From a checkpoint of a small transformer trained on Wikipedia: vocabulary 4096.
MLP neurons of a small language model. Each row is named by its layer, matrix (up: input weights; down: output weights) and neuron, and shows model dimensions 128-191. Each number is 200 + 20 x the weight over its row's rms, rounded and kept within 0 to 999.
Before each neuron's rows, "fires after" lists the tokens most often just before its 100 highest values on Wikipedia text that the model never trained on.

fires after: " the", " The", " his", " l", " a", " F"
L9.up147,169,160,144,206,203,221,203,217,171,213,190,224,234,197,148,208,248,221,192,220,181,200,182,188,188,193,200,193,208,177,211,225,190,204,183,174,211,169,202,170,218,156,175,206,193,184,208,204,223,191,207,185,201,188,242,226,203,195,195,179,182,201,197,180
L9.down147,189,202,217,218,213,218,198,166,186,187,214,208,174,204,223,191,201,199,203,215,168,196,191,185,214,196,209,217,192,188,223,148,220,212,199,217,210,155,198,208,201,168,200,172,223,188,191,198,185,215,192,194,227,162,199,184,175,196,233,196,176,230,212,205

fires after: " K", " H", " B", " h", " Gu"
L2.up127,202,219,198,203,157,195,207,228,181,197,189,159,202,176,186,172,181,192,209,231,207,202,186,207,172,176,190,199,183,179,254,173,207,209,178,225,216,200,227,204,202,180,176,208,224,179,168,212,182,183,207,186,210,198,203,214,212,196,160,195,169,220,201,234
L2.down127,195,217,188,217,215,168,211,200,205,205,214,214,168,177,214,200,182,167,203,195,182,203,203,197,188,218,211,196,207,251,210,212,216,157,238,192,212,188,163,194,212,193,212,160,211,198,168,229,195,206,179,216,198,237,178,196,203,211,238,173,190,179,208,196

fires after: "al", "at", " Long", "ir", "igh", "an"
L8.up113,211,210,178,195,222,202,145,227,220,209,194,210,223,198,204,191,207,188,162,214,260,207,190,176,203,201,209,228,211,209,212,211,212,214,203,205,162,204,214,182,203,211,219,193,217,196,188,203,205,228,214,230,207,210,194,189,229,178,206,152,192,187,194,198
L8.down113,208,197,192,206,225,146,179,166,200,202,200,213,192,205,204,174,187,212,221,183,197,261,193,211,211,183,218,206,176,189,189,178,240,202,196,168,179,154,182,170,199,211,215,210,197,202,246,208,201,173,198,192,192,202,206,216,182,221,193,214,203,185,216,216

fires after: " |", "\n\n", "=", "-", "|"
L8.up19,180,232,198,201,185,178,204,184,211,205,189,187,230,181,215,217,233,171,219,197,219,211,217,224,197,216,180,168,213,200,208,221,160,219,178,211,210,178,203,192,176,196,207,213,228,184,152,243,204,208,185,220,213,184,179,214,185,214,238,205,208,215,178,190
L8.down19,178,160,223,210,240,197,234,204,213,213,213,234,165,205,203,192,196,206,185,197,170,201,190,186,189,196,236,202,184,219,211,191,199,195,214,183,196,175,194,164,232,209,178,191,219,196,216,194,205,168,188,175,163,189,184,168,210,242,228,192,192,189,181,212

fires after: " a", " an", " the", "-", " The"
L10.up207,205,171,168,169,227,204,184,191,201,172,178,211,236,184,206,192,226,188,222,201,205,217,216,194,190,216,170,195,226,156,231,216,198,203,182,176,216,177,210,203,175,184,191,205,180,172,233,196,184,172,205,232,159,186,256,211,175,206,189,189,191,208,228,204
L10.down207,204,200,222,210,214,195,196,203,223,149,176,199,222,178,182,164,184,204,221,202,199,183,190,223,193,217,190,189,202,177,229,183,172,192,200,215,205,168,182,204,214,184,195,181,215,221,208,197,201,220,211,199,201,174,207,165,195,199,172,185,201,202,207,215

fires after: " the", "The", " The", " first"
L8.up110,170,192,193,182,181,217,164,206,213,208,187,228,219,176,206,237,260,197,208,201,216,207,193,213,183,191,167,223,184,181,195,229,236,222,204,213,195,189,200,174,185,201,218,230,198,180,224,217,190,204,206,204,203,233,216,184,233,198,199,194,179,195,215,222
L8.down110,220,236,197,191,199,211,173,210,183,189,203,208,192,187,216,194,149,209,213,193,181,174,214,220,242,215,223,188,211,192,215,208,230,212,203,218,204,128,218,189,200,212,171,228,208,171,183,218,201,165,234,197,164,177,201,208,156,229,196,230,204,177,208,182

fires after: " n", " N", "\n", "adel", "ach"
L7.up85,216,180,204,183,175,222,217,218,215,189,193,218,210,213,210,206,217,197,181,216,210,142,219,182,213,204,194,216,210,186,185,193,164,217,215,217,179,164,196,188,179,201,221,186,241,223,230,241,213,218,208,186,208,198,206,233,210,213,242,179,177,234,184,212
L7.down85,219,177,193,170,201,227,233,212,206,197,160,213,231,222,220,233,188,211,193,209,189,202,196,177,194,185,208,210,209,243,213,198,187,165,201,192,204,175,213,176,197,187,197,214,178,170,230,210,193,219,231,211,199,194,208,202,192,221,222,229,211,194,190,225

fires after: " ", " Ty", "-", "3", " A"
L8.up337,213,175,198,217,209,185,166,174,194,241,185,202,188,212,210,219,225,182,215,210,188,184,217,202,203,189,190,192,170,173,202,247,213,218,188,212,229,160,176,203,181,180,213,214,193,172,180,168,192,182,205,185,186,206,191,213,222,187,200,226,182,199,219,253
L8.down337,211,232,198,182,197,188,214,222,236,168,225,172,184,208,205,174,219,207,170,194,163,220,161,204,198,201,220,220,194,195,247,162,188,174,212,182,189,157,187,169,236,189,212,205,193,172,184,188,219,192,192,209,194,201,211,211,197,212,202,227,213,214,186,168

fires after: " n", " N", "\n", " in", " (", "N"
L8.up126,200,169,205,196,169,204,198,238,200,191,200,229,253,173,220,236,199,223,171,207,196,165,212,222,194,241,201,207,183,185,163,190,198,210,225,211,193,177,175,172,214,214,252,200,203,259,204,198,176,245,208,182,198,199,199,239,182,182,221,197,178,227,220,184
L8.down126,221,205,222,222,209,178,204,232,209,208,195,166,217,192,225,235,203,187,194,193,179,200,246,197,213,225,202,163,213,242,192,169,173,219,232,228,179,184,196,201,196,191,185,208,213,183,180,173,217,174,212,186,211,223,186,224,204,233,185,202,165,199,208,164

fires after: " n", " N", " M", " Che", " m"
L8.up92,222,168,187,218,164,197,217,177,190,239,169,198,239,181,215,229,236,202,179,191,184,196,184,225,213,209,192,216,211,181,208,198,200,236,195,196,187,140,177,211,225,220,204,219,227,209,192,190,247,196,248,183,196,175,202,227,211,176,228,211,164,197,227,209
L8.down92,209,223,214,211,200,199,222,198,201,215,176,200,162,183,182,219,198,182,190,187,191,203,182,177,205,212,165,187,195,217,229,199,238,203,202,230,197,235,162,211,205,190,191,189,178,209,218,191,216,185,173,170,204,233,189,206,208,210,222,199,190,179,224,215

fires after: " w", " m", " th", " h", " sp", " long"
L5.up124,196,199,213,201,192,214,214,195,185,181,216,178,219,184,172,177,216,213,196,187,176,200,202,172,169,201,202,218,209,194,202,189,205,192,185,190,198,191,199,167,214,221,172,220,206,180,194,199,200,214,189,209,195,165,192,192,205,167,199,197,206,239,205,251
L5.down124,152,178,168,195,176,207,199,188,200,181,222,191,203,190,198,188,202,205,196,221,209,182,209,181,173,199,197,202,200,209,195,194,212,226,230,217,178,213,189,225,189,217,174,221,218,214,187,229,196,194,228,216,183,225,198,204,233,179,217,168,214,225,187,177

fires after: " Al", " al", " La", "Al", "en", "er"
L8.up370,190,187,210,189,164,237,183,231,187,214,177,204,237,209,182,243,232,193,158,192,218,209,161,247,180,229,193,155,216,188,235,206,150,233,162,209,215,196,208,203,183,216,215,209,193,211,206,197,183,213,219,226,219,186,200,211,196,200,194,161,207,230,204,196
L8.down370,212,170,239,176,239,176,193,188,193,198,193,200,173,189,196,222,183,194,224,195,159,209,164,223,233,169,204,198,169,187,209,201,214,170,223,199,216,209,201,163,197,215,205,196,194,217,226,203,207,181,176,226,218,216,188,185,204,209,227,230,219,190,198,199

fires after: " K", " H", "J", "B", "M", " h"
L8.up304,191,204,184,241,171,183,212,241,201,201,193,187,192,178,183,215,184,147,183,198,214,175,182,217,206,193,200,217,194,178,188,217,197,207,203,213,176,182,203,181,201,218,191,213,188,190,172,183,188,225,194,198,210,146,191,184,186,175,207,213,177,209,191,195
L8.down304,190,220,200,200,201,212,199,212,191,196,206,194,211,225,180,212,184,218,226,184,211,219,163,214,208,194,196,225,208,235,197,193,202,205,221,209,230,211,154,211,182,223,202,165,187,224,227,184,156,196,242,201,237,222,200,175,224,222,250,202,191,217,173,179

fires after: " W", "W", " H", " h", " w", " Be"
L2.up312,216,189,200,208,227,192,177,228,209,216,208,190,211,169,182,172,163,190,202,210,184,177,173,203,184,191,222,199,186,219,206,213,194,203,194,182,173,203,191,172,199,186,174,187,179,213,160,213,179,227,185,170,224,143,195,181,180,194,232,216,176,225,176,235
L2.down312,187,196,185,223,197,162,212,232,194,178,184,230,221,191,203,244,224,190,228,193,161,214,223,210,201,192,183,161,201,194,204,224,243,198,205,191,211,226,152,179,203,213,208,206,175,166,210,205,217,204,209,233,178,206,195,189,229,201,205,231,191,185,229,218

fires after: " the", "The", " The", " a"
L12.up328,200,200,159,183,176,202,186,189,224,240,170,184,219,236,211,186,246,200,177,243,173,218,178,190,201,201,194,171,219,183,220,207,183,241,217,184,171,210,203,216,171,199,187,204,209,199,206,227,188,201,217,214,219,169,194,206,239,215,235,150,193,232,196,198
L12.down328,226,215,230,199,213,178,187,197,188,189,193,243,162,200,197,208,153,176,217,174,210,198,209,231,227,197,234,178,170,203,208,216,228,222,196,187,192,182,168,187,199,172,190,209,209,212,193,181,227,216,200,187,223,183,234,239,189,192,216,191,182,126,219,199

fires after: " to", " the", "\n", " would"
L7.up332,196,219,184,206,177,217,224,198,205,199,204,196,182,171,164,220,248,163,191,207,209,184,187,199,242,239,181,202,212,183,216,226,207,223,186,199,194,178,178,164,169,234,204,222,232,225,215,236,210,173,201,220,216,185,223,205,183,162,222,166,182,233,192,208
L7.down332,193,197,183,224,222,197,217,195,148,233,177,175,140,181,183,207,190,205,157,211,198,211,160,187,193,188,204,202,225,202,195,220,236,217,176,221,163,183,208,208,157,196,219,183,215,181,212,193,204,183,213,210,238,187,187,201,199,189,191,225,207,198,231,197

fires after: " ", "-", "1"
L9.up260,180,198,168,190,191,204,185,185,215,197,144,218,207,197,236,206,228,190,189,243,222,229,214,185,203,187,170,181,201,155,227,222,205,224,201,219,147,215,205,187,191,184,215,199,197,201,218,211,204,201,204,185,194,226,193,187,218,166,189,165,202,198,202,193
L9.down260,194,176,215,190,193,200,201,174,236,256,226,167,181,185,201,255,212,208,230,177,224,185,213,167,227,242,211,208,230,195,193,204,166,180,193,203,209,258,216,205,198,177,207,217,205,177,204,168,201,184,192,223,214,212,209,191,193,211,226,200,159,229,234,208

fires after: " ", " a", " r", " N", " un", " c"
L7.up330,208,184,180,220,181,214,162,191,206,201,257,202,219,209,187,214,236,197,173,216,226,178,218,201,221,211,152,206,213,196,193,179,186,194,181,177,225,192,174,196,193,202,190,182,189,207,209,221,204,195,209,207,210,217,187,195,196,186,239,194,196,224,190,163
L7.down330,191,227,179,205,213,192,188,210,221,205,219,214,200,194,177,219,189,179,176,192,168,184,193,197,180,196,222,216,196,229,195,172,181,194,218,166,249,161,197,218,213,171,203,204,197,172,225,181,230,206,198,215,205,164,240,226,230,217,187,203,192,210,170,218

fires after: " D", " L", " d", " G", " La"
L8.up88,181,208,198,212,210,143,214,194,191,233,218,248,234,156,191,168,190,201,221,198,180,173,219,199,196,206,187,175,194,148,246,200,161,215,187,171,195,177,235,190,204,160,198,207,200,193,189,200,212,203,180,189,177,161,165,175,165,201,199,190,205,217,203,219
L8.down88,216,212,176,222,218,218,199,219,227,174,200,216,178,201,221,199,149,198,210,162,166,191,167,225,203,202,198,191,183,180,183,183,164,224,202,192,205,154,209,203,179,188,181,222,225,241,212,218,210,184,203,204,188,217,211,213,210,191,170,230,204,222,197,228

fires after: " b", "b", " at", " h", " of", " B"
L8.up263,224,200,203,224,183,218,176,245,168,164,201,172,159,200,162,209,194,208,180,209,180,206,205,159,202,196,198,183,181,195,202,210,194,191,185,178,171,198,187,193,162,204,177,210,202,212,181,209,192,208,179,188,212,209,174,231,210,197,198,219,196,192,183,250
L8.down263,184,179,218,195,227,203,197,173,204,213,191,176,214,201,189,202,197,205,215,181,190,186,202,210,188,159,206,211,207,216,199,184,209,203,207,231,189,186,171,164,187,214,211,203,192,187,200,214,190,170,186,197,198,215,214,199,190,217,204,207,185,154,205,189

fires after: " ", " (", "S", "st"
L10.up50,196,186,211,209,205,202,169,220,177,227,220,225,226,171,221,174,183,181,216,212,213,207,193,182,202,234,193,207,193,171,198,177,191,229,171,228,232,179,208,165,215,226,207,195,241,185,185,223,222,189,239,204,185,207,166,209,208,198,226,215,236,227,216,215
L10.down50,178,209,169,190,236,229,212,214,213,184,194,199,184,188,173,208,185,202,201,179,181,212,215,211,186,183,164,220,205,198,241,186,218,220,153,202,186,167,191,203,175,219,177,193,191,179,187,218,220,196,208,203,227,224,192,182,165,182,213,217,198,198,145,202

fires after: " is", " was", " it", " are", " be", " "
L8.up290,205,219,223,187,202,221,176,173,180,210,191,252,196,223,174,206,202,181,204,202,195,208,187,217,193,203,193,200,197,200,210,208,220,195,192,216,219,207,196,203,198,191,180,178,232,167,217,182,179,184,195,230,180,220,229,214,218,216,214,183,179,222,204,202
L8.down290,217,198,207,181,184,204,181,209,214,205,249,193,176,206,164,157,202,234,196,147,219,184,175,212,190,185,204,192,224,246,193,186,193,216,195,183,182,183,220,199,175,181,184,202,186,214,196,203,193,236,197,205,181,182,216,204,189,231,221,221,218,213,210,184

fires after: " ", " T", "-", " in", " of", " K"
L7.up105,200,203,201,171,172,220,186,232,225,195,211,223,174,206,204,199,180,187,195,209,192,202,217,243,202,238,192,150,232,176,222,236,174,173,199,198,195,187,210,193,154,221,193,198,211,185,215,164,185,216,202,194,186,185,248,224,185,199,185,186,200,229,196,216
L7.down105,157,164,190,203,210,187,183,179,168,173,214,198,190,197,164,188,169,199,211,182,213,195,164,194,213,197,177,201,195,182,226,199,192,160,211,169,232,190,219,175,216,200,194,198,204,187,207,192,187,199,166,206,177,194,210,207,197,214,187,211,182,222,180,224

fires after: " ", " (", ";", " L", " |"
L9.up88,184,209,147,194,193,154,178,201,212,206,188,193,218,200,192,201,213,182,206,175,216,169,209,220,210,211,217,206,244,183,185,225,194,242,162,225,216,189,208,203,192,210,208,164,228,211,210,224,206,185,196,240,221,200,175,193,194,177,206,190,211,240,188,176
L9.down88,229,212,204,209,217,182,227,197,226,170,193,184,184,186,188,163,204,193,195,223,173,211,180,176,208,179,197,199,184,212,188,188,206,192,191,189,199,187,180,187,173,190,191,218,205,159,183,183,209,192,212,221,225,208,167,180,178,204,219,200,205,179,187,226

fires after: " ", "|", "-", " s"
L13.up47,170,196,212,198,209,194,162,188,196,189,158,184,199,180,182,191,242,159,237,195,200,171,190,235,209,197,237,196,192,194,183,232,165,164,170,182,227,190,212,176,186,205,210,207,223,201,205,236,210,210,208,243,174,175,202,204,189,213,155,197,205,197,214,196
L13.down47,211,228,187,192,231,199,226,222,218,178,210,188,178,213,209,218,170,211,202,207,170,223,190,205,175,189,216,180,216,199,215,173,216,202,197,163,188,178,224,204,186,170,207,193,197,224,204,192,211,178,209,188,195,226,178,197,198,166,199,196,203,185,172,214

fires after: " ", " in", " mult", " with", " of"
L9.up291,180,193,166,213,206,211,191,193,186,200,164,226,198,196,205,186,217,203,220,237,198,211,199,210,211,190,210,178,191,173,184,238,199,237,193,200,190,197,181,196,226,187,215,220,205,211,189,203,195,194,179,161,169,226,178,194,229,197,199,190,147,221,226,179
L9.down291,232,213,197,181,181,194,188,167,189,190,222,227,240,177,185,196,202,185,212,183,192,205,225,206,230,203,212,195,215,199,199,187,164,187,178,171,231,241,195,189,218,196,179,193,214,212,202,183,181,215,171,196,190,206,175,227,180,215,232,200,182,199,208,214

fires after: " ", " a", " |", "5", " the"
L8.up204,181,205,165,187,158,184,178,173,184,196,198,186,220,184,212,247,216,187,224,214,192,202,231,198,189,209,199,244,236,162,217,202,218,216,194,208,176,183,206,221,169,133,234,216,223,184,213,199,181,206,224,222,227,216,222,213,226,179,216,180,178,218,209,177
L8.down204,227,205,199,209,212,184,186,156,180,176,205,175,185,203,188,174,166,191,196,184,185,224,216,195,199,204,227,205,236,165,181,181,213,180,171,182,206,216,169,198,205,215,199,196,218,177,233,180,198,209,203,221,200,210,192,179,191,211,237,226,222,170,198,213

fires after: " ", ",", " California"
L13.up101,227,240,211,162,190,194,185,211,200,169,215,211,204,217,202,178,235,181,219,229,186,171,217,201,206,197,206,194,202,170,196,205,214,185,215,203,156,192,202,173,175,210,195,181,219,213,154,201,246,211,192,194,171,229,164,225,226,180,193,173,206,219,214,153
L13.down101,233,202,243,199,250,204,190,194,212,201,182,259,202,178,201,199,171,201,218,252,228,199,186,213,221,193,174,180,194,192,208,212,187,185,254,183,199,206,208,218,193,176,198,188,179,198,204,187,222,198,230,233,180,194,203,228,181,194,199,213,190,223,194,167

fires after: " O", "\n", " S", " L", " W", " D"
L5.up351,177,213,194,213,191,191,152,196,191,182,201,214,233,206,143,194,207,186,198,182,213,202,215,209,180,219,212,193,214,205,212,191,173,192,211,219,183,186,164,186,210,204,190,170,198,212,176,206,199,189,183,190,201,165,185,213,211,203,231,185,171,225,210,201
L5.down351,222,194,180,220,235,196,192,201,222,220,195,211,177,222,203,181,206,191,186,199,152,197,186,224,203,199,209,211,192,191,189,196,200,199,202,212,199,176,191,239,219,181,183,183,209,192,191,207,186,197,162,218,220,200,177,183,209,216,210,202,187,211,196,227

fires after: " T", " t", " s", " g", " ch", " p"
L8.up181,224,186,193,190,193,228,196,267,191,250,218,201,253,216,171,202,196,170,204,179,188,197,202,188,208,178,192,182,208,179,242,210,195,187,185,203,203,176,225,221,176,169,209,196,202,212,224,191,212,170,224,188,187,198,189,196,211,206,201,196,195,217,185,202
L8.down181,203,198,216,197,183,192,171,218,191,227,201,182,188,199,172,185,203,183,209,164,215,196,174,200,193,167,233,220,202,215,212,228,206,180,202,207,239,144,222,168,208,194,193,226,209,189,188,219,229,172,182,173,146,214,186,217,189,231,222,182,226,188,202,185

fires after: " the", " of", "7", "0", " at", ":"
L9.up169,178,217,181,199,183,175,179,251,194,160,191,199,217,174,198,223,199,222,187,201,198,180,230,183,226,199,199,212,193,206,205,200,197,223,201,200,205,176,196,192,196,205,186,218,228,204,174,229,202,219,201,171,190,185,198,205,195,203,184,176,205,208,191,187
L9.down169,213,173,239,190,222,193,232,182,190,196,238,210,188,192,193,186,161,210,213,211,190,198,206,216,240,213,209,193,210,177,221,184,200,180,219,165,212,192,206,181,217,203,187,190,229,184,201,183,213,181,166,143,200,189,192,203,218,222,227,206,183,210,193,201

fires after: " J", " Y", " Ah", " m", " j", " M"
L2.up157,198,213,172,193,152,195,190,214,181,203,181,202,224,179,171,218,232,215,221,200,171,187,155,228,229,195,174,208,199,173,218,174,200,192,217,210,200,180,218,221,195,181,216,206,205,236,222,164,206,186,211,156,213,211,232,204,211,230,179,192,190,202,181,216
L2.down157,184,180,239,204,225,189,172,222,208,196,182,196,206,202,207,183,184,200,205,221,203,233,167,179,234,181,179,222,251,225,218,196,209,179,211,197,216,199,222,190,158,219,176,178,207,201,191,221,200,156,164,197,195,201,168,239,228,223,244,186,175,193,218,216

fires after: " l", " p", " g", " b", " P", " t"
L6.up211,210,179,205,213,153,201,211,214,156,175,193,214,188,184,211,213,204,195,190,192,199,211,176,209,205,215,165,194,212,168,227,188,201,197,190,185,202,192,188,201,149,209,196,234,203,201,201,199,184,198,219,198,224,168,227,205,197,191,210,173,181,213,225,210
L6.down211,186,164,210,231,186,231,207,227,192,217,191,170,180,196,174,200,192,190,179,203,179,206,227,179,205,196,212,227,186,241,227,182,229,190,188,206,210,220,205,211,226,232,246,188,209,172,225,182,200,217,204,205,230,195,189,214,218,207,207,194,183,194,175,203

fires after: " ", " —;", "g"
L8.up13,221,232,207,190,194,178,204,163,192,199,210,197,210,158,188,193,199,165,247,201,211,209,191,187,206,193,201,179,239,176,210,154,199,186,176,237,180,200,215,168,176,189,187,203,216,203,184,205,182,196,226,190,193,193,164,178,201,222,196,193,216,194,211,205
L8.down13,209,225,236,204,179,179,193,234,214,204,197,190,223,200,190,182,204,219,178,182,184,209,242,185,221,187,232,227,220,216,199,200,209,153,208,198,196,208,203,221,196,176,197,223,182,182,205,194,179,175,163,199,203,210,212,180,200,200,228,167,151,215,212,210

fires after: "r", " Gr", " Pr", " Br", " Dr", " pr"
L8.up259,203,193,208,214,236,220,197,229,207,135,212,247,237,197,232,195,208,187,181,205,192,190,185,213,210,233,217,204,183,196,232,174,199,224,171,203,178,187,204,222,220,200,208,167,224,233,163,207,183,199,178,227,198,192,210,185,202,198,212,181,185,189,241,201
L8.down259,230,185,189,191,228,182,185,192,191,236,192,188,167,217,220,182,213,186,238,156,200,220,177,173,220,172,211,226,211,197,204,213,229,204,218,178,203,205,172,160,185,207,195,206,194,211,216,209,203,231,184,221,194,226,225,212,208,216,200,186,192,146,215,155

fires after: " d", " D", " p", "'", " s", "/"
L8.up292,227,204,192,225,205,234,225,196,184,209,202,203,212,220,166,168,172,188,221,186,205,213,191,197,165,177,193,164,221,218,188,211,216,182,182,210,205,187,244,220,202,192,204,210,200,201,214,191,202,188,181,176,187,165,197,181,209,191,192,198,220,226,184,222
L8.down292,210,173,237,214,221,185,193,187,175,206,208,199,164,212,187,190,178,194,223,185,175,231,197,203,229,170,211,194,171,222,190,209,205,171,202,189,207,217,181,166,194,205,189,198,210,192,222,205,190,190,187,182,163,197,218,191,177,211,200,234,198,158,207,217

fires after: " the", " (", " N", "\n", " J", "a"
L7.up155,208,188,185,229,190,198,177,224,179,205,210,211,194,202,195,220,203,209,201,221,222,175,166,245,186,179,230,162,184,217,185,208,207,200,216,213,168,190,167,169,176,200,213,186,204,185,198,180,185,203,189,183,219,187,209,206,171,199,219,201,210,188,206,181
L7.down155,198,183,179,195,173,204,205,196,202,155,193,195,212,218,219,160,201,213,222,155,199,194,226,179,196,218,214,228,171,221,218,183,201,201,230,181,196,226,185,216,214,176,217,207,191,184,202,188,226,179,202,192,178,210,209,229,227,196,166,193,241,190,194,203

fires after: " n", " t", " l", " qu", " L"
L2.up166,213,188,159,202,173,172,191,217,210,204,192,202,212,180,186,227,211,196,198,202,179,203,177,192,223,183,200,201,199,176,245,204,197,196,235,187,215,170,210,225,193,225,203,197,219,213,193,224,207,168,203,171,191,187,210,190,209,172,162,183,180,220,187,203
L2.down166,226,212,214,181,220,218,206,212,200,243,190,234,192,193,182,195,219,201,200,221,225,206,180,187,204,206,214,234,214,213,213,212,202,192,228,155,197,181,186,200,233,183,188,223,206,210,193,180,182,182,161,198,189,219,196,201,203,209,219,210,170,180,165,216

fires after: " ", " cer", "-c", " v", "9"
L7.up32,202,185,174,165,197,224,173,147,193,202,238,203,181,231,176,206,206,156,233,219,194,202,190,189,211,196,244,197,185,154,187,195,171,192,205,211,181,195,209,200,192,174,201,214,221,197,229,230,205,192,207,236,189,201,199,220,247,189,224,191,179,207,192,183
L7.down32,224,164,219,165,227,199,192,170,165,199,198,222,205,210,213,160,203,167,216,193,216,209,189,179,197,212,200,199,241,177,175,213,192,230,206,225,176,228,220,164,202,203,171,222,198,177,186,193,194,172,178,222,183,239,159,200,214,189,200,153,182,174,194,190

fires after: " K", "K", "14", "17", " "
L2.up110,217,210,182,192,187,183,177,164,196,207,182,192,189,214,220,201,228,211,204,221,163,172,202,203,223,214,159,179,212,173,181,233,187,212,169,205,220,198,225,187,181,140,191,203,189,172,200,230,208,197,235,185,209,194,200,228,184,194,191,214,181,232,195,206
L2.down110,209,176,219,206,238,203,193,237,182,222,193,193,173,189,212,233,217,184,204,192,147,177,204,188,194,213,220,154,247,192,240,200,208,168,210,199,187,204,179,201,231,199,197,172,193,190,213,188,227,182,182,226,175,203,194,185,187,223,219,230,192,185,215,224

fires after: " ", " |", ":", " .", " k"
L8.up180,184,259,198,190,151,190,238,204,171,218,212,190,191,187,161,184,169,193,206,222,183,213,192,200,211,177,194,178,245,180,190,195,218,211,204,221,196,183,242,210,167,160,189,195,208,225,188,173,201,173,202,171,193,188,188,214,220,190,205,193,177,215,186,214
L8.down180,186,186,220,230,218,148,206,205,177,223,214,184,171,200,176,196,183,201,220,193,188,185,172,244,222,180,209,185,185,195,200,202,200,157,212,174,189,200,173,159,188,208,180,166,216,177,202,209,205,175,181,203,197,222,192,206,178,194,194,194,178,153,183,209

fires after: " on", ")\n", " the", "\n", " I", " at"
L8.up311,181,232,182,217,217,189,198,179,188,172,176,226,219,193,226,199,206,214,211,250,173,205,179,150,217,256,155,209,187,191,212,225,211,231,213,222,162,182,176,126,156,169,185,252,192,200,207,197,183,205,200,216,169,208,197,182,186,165,197,191,198,215,215,229
L8.down311,203,161,195,186,195,186,180,210,191,232,207,166,195,193,190,171,183,218,216,149,206,194,218,225,217,204,207,218,207,203,195,197,166,170,207,219,196,182,171,198,195,161,186,191,213,228,207,163,255,211,203,204,214,165,164,229,236,181,201,193,202,156,205,222

fires after: "|", " |", " \"", "-", " I", "Y"
L6.up291,196,177,200,223,181,193,179,227,194,218,214,225,211,168,214,214,189,186,174,208,188,227,167,244,220,209,176,182,220,197,186,229,151,184,173,199,194,170,184,209,185,186,144,196,203,203,206,201,206,198,201,209,170,183,217,197,180,201,247,211,200,198,193,206
L6.down291,173,215,213,221,193,217,209,209,184,188,214,198,222,206,157,164,192,183,200,205,189,177,207,175,211,197,221,232,208,198,240,182,222,213,231,195,195,211,212,200,214,175,202,193,189,190,188,175,200,173,215,183,200,192,205,210,239,223,194,209,231,241,196,214

fires after: " ", " hig", " January", " top", "eat", " long"
L8.up122,197,205,160,212,233,222,153,174,223,201,165,226,209,185,216,185,220,172,194,207,198,209,208,171,197,198,204,245,218,188,202,238,213,201,195,209,195,182,220,206,189,199,187,206,201,165,222,189,190,228,216,189,158,232,227,208,200,167,227,208,185,166,194,224
L8.down122,178,185,195,209,195,206,167,182,218,194,201,202,230,175,179,205,178,229,240,155,193,198,224,219,201,201,190,217,163,175,179,228,223,182,238,208,205,168,210,209,218,223,178,161,168,235,212,185,224,184,230,192,215,227,199,187,207,210,203,211,210,213,176,188

fires after: " was", " is", " %", "-", "omet"
L6.up49,212,232,204,179,175,177,190,224,190,215,256,211,221,207,169,186,202,192,228,205,153,213,201,184,190,201,183,216,234,198,185,203,205,189,203,198,220,199,213,212,152,235,201,166,186,186,215,199,161,210,225,234,196,173,209,188,211,204,216,180,226,199,178,195
L6.down49,184,198,223,184,171,193,219,193,182,229,191,221,199,217,198,204,193,173,197,188,225,203,214,213,212,210,193,209,234,213,196,210,174,177,215,191,201,179,200,186,185,203,202,242,225,213,193,181,211,202,223,193,203,202,157,216,228,205,211,219,185,217,201,219